MLP neurons of a small language model. Each row is named by its layer, matrix (up: input weights; down: output weights) and neuron, and shows model dimensions 288-351. Each number is 128 + 24 x the weight over its row's rms, rounded and kept within 0 to 255.
After each neuron's rows, "fires in" lists the words (lower case) most often at its 100 highest values on Wikipedia text that the model never trained on.

L4.up1983 [125 105 151 166 127 102 144 142 136 188 138 129 140 141 100 108 142 136  99 118 125 120 100 104 120 129 169 117 118 129 200 138  89 126  91 133  96  85 137 154 118  95 120 140 153 138 116 103 126 144 149 142 134 108  60 155  83 147 146 103 140 142 179 122]
L4.down1983 [135 130 101 123 131 113  90 165 122 125 128 134 174 105  89 135 167  93 125 148 138 172 125 114 107 140 169 118 158 105 127 201 116 191 145 126 117 119 159  79 134 110 167  88 142 160 171 156 111 117 138 133 130 125 167 135 173 120 130 133 143 129 151  92]
fires in: "one", "1", "who", "human"

L4.up238 [111  97 135 118 151 130 163 124 128 126 154 129 116  76 112 146 146 133 132 165 129 110 124 138 128 132 131 110 141 118 141 149  92 153 100 100  58 129 106 162 114 122 165 114 154 143 136 181 122 167 146  91 169 162 131 159 128 154 104 145 151  93 151 132]
L4.down238 [ 98 141 133 134 110 161 148 147 146 134 114 156 109 128 106 149 124 156 160 170 105 141 120 156 139 131 111 119 125 140 148 134 150 167 132 137 126 125 138 132  84  79 120 159 140 128 118 174 138 152  93 136 110 141 122 141 100 117 115 128 173 111 100 148]
fires in: "began", "since", "started", "start", "begins"

L4.up533 [117 118 130 125 109 129  84 151  93 118 133 115 113 142  89 148  91 131 133 121 191  96 143  99 161 122 119 104  86 138 116 153 165 139  99 137  96 109 120 101 153 151 101  93  83  78 117  83  91 107 120 124 122 124 122 142 122 120 151 110 120  97 152 135]
L4.down533 [202 160 127 129 164 113 135 152 139 137 150 168  99 160 148 115 189 137 135 124 132 181 103 132 118 135 122 111 127 130 106 128 164 126 114 139 161 113 129 168 140  89 134 144 168 112 178 151 161 106  99 166 146 141  95 120 133 126 121 105 128 148  99 103]
fires in: "until", "long", "before", "appearances", "games", "discus"

L4.up941 [108 141 136 153 104 115 122 114 121 130 138 144 147 132 125  96 157  44  84 132 146  99 166 112 184 121 148 126 157 144 145 126 140 108 131 107 121 146 107 146 143 145 139  97 128 165 104 153 114 138 156 127 150 133 146 159 114 112 137 152 125 140 127 139]
L4.down941 [168  86 139 104 116 123  81 168 150 117 125 137 110 143 117 126 108 150 129 138 163 120 143 133 124  82 133 125 120 141 128 107 142 176 130 109 120 136  97 110  93 152 108 146 138 144 122 151  97 129 114 114 134 101 117 163 111 131  94 154 141 158 145  95]
fires in: "one", "four", "three", "a", "six", "seven"

L4.up822 [100 101 164 106 130 166 101 128 127 124  83 132 134 141 107 153 125 168 165 111 104 185 155 156  91 102  90  90 122 124 124 153 126 135 156 119 135  97 195  93 156  98 137 132 121 126 126 137 119 161 101 162 151 107 124 138 157  84 113 113 152 152 133 119]
L4.down822 [114 131 125 143 116  96  97  83 116  92 154 154 127 137 153 101 109 151 178 115 120 138 110 162 111 146 151 105 127 129 128 145 121  81 118 133 125 133 150 103 133 142 119 157  88 122 131 162 137 137 147 103 117 152 153 123 150 144 175  85  89 134 125 170]
fires in: "of", "his", "other", "time"

L4.up2232 [111  99 155 131  87 133 123  92 108 137 104 138 138 139 118 130 110 105  99  95  90 148 121 147 158 136 139 154 156 138 105 130 108 138  91 149 127  97  92 111 153 154 137 167 122 144 127 138 118 121 162 122 116 158 127 123 135 147 120 112 134 110 146 141]
L4.down2232 [139 124 143 134  95 158 114 167 116 140 101 124 141 147 135 105 134 123 134 140 149 132 127 150 157  95 122 151 132 165 126 106 139  70 137 137 103 110 121 148 114 123 124 125 115 140 171 170  88 132 145 143 130  92 116 135 152 139 113 178 101  90 127 155]
fires in: "a", "this"

L4.up1039 [167 155 124 105 117 141 111  94 145 131  88 136 148 141  97 112 113 136 128 155 146  96  66 109 144 150 147 135 143 136 161 100 148  76 126 143 157 117 115  94 100 120 187 136 142 143 146 138 128 128 138 182 120 126 144 125 103 175 146 150 142 135  77 127]
L4.down1039 [128 129 114 114 148 121 111 110 150 111 120 141 115  88 142 128 149 205 182 112  93 151 134 130 120 119 100  97 123 120  87 144 104 136 111 143 113 107  81 127  81 140 135 165 128 104 157 129 150 122 129 108 154 102 113 139  91 128 141 112 138 125 119 144]
fires in: "it", "them", "death", "and"

L4.up1149 [117 107  95 108 129  94 129 135 108 154 131 162 154  95 144 109 127 114 110 108 151 155 176 117  86  95 126 141 138 101 111 135 126 134  97 138 109 125 102 154 113 103 101 152 122 124  77 142 116 149 139  91 121 111 109  95 141 104 164 115 165 117 157 132]
L4.down1149 [120 140 140 113 152 164  95 127 169  96 115  89 141 138 142 160 131 137 145 113 120 139 101 132 146 107 103 125 141 142 127 119  92  79  95 127 127 147 115 178 117 143 143 138 146 166  78 168 215  75 100 166 124  96 146 115 125 109 111 141 113  95 141 176]
fires in: "second", "following", "of", "first", "is", "other"

L4.up1486 [ 83 121 125 127 140 131 170 135 126 140 169 124 172 117 167 150 119 110 119  82 130  75 110 111 124 163 117 158 105  83 111 134  75 119  75 129  73 130  92 159 119 131 165 117 119 119  89 151 165 110 145 150 143 159 134  87  89 159 106 154 147 110 137 128]
L4.down1486 [118 142 101 118 108 146 115 110  99 112 139 150 146 146 115 101 130 118 129 110 120 136 123 126  67  94 136 105 157 127 144 125  94 102 143 106 126 151 117 130 136 198 109  98 118 121 136 159 138 117 127  99  94  92  89 110 101  96 143 108 132 117  90 141]
fires in: "most", "best", "little", "once"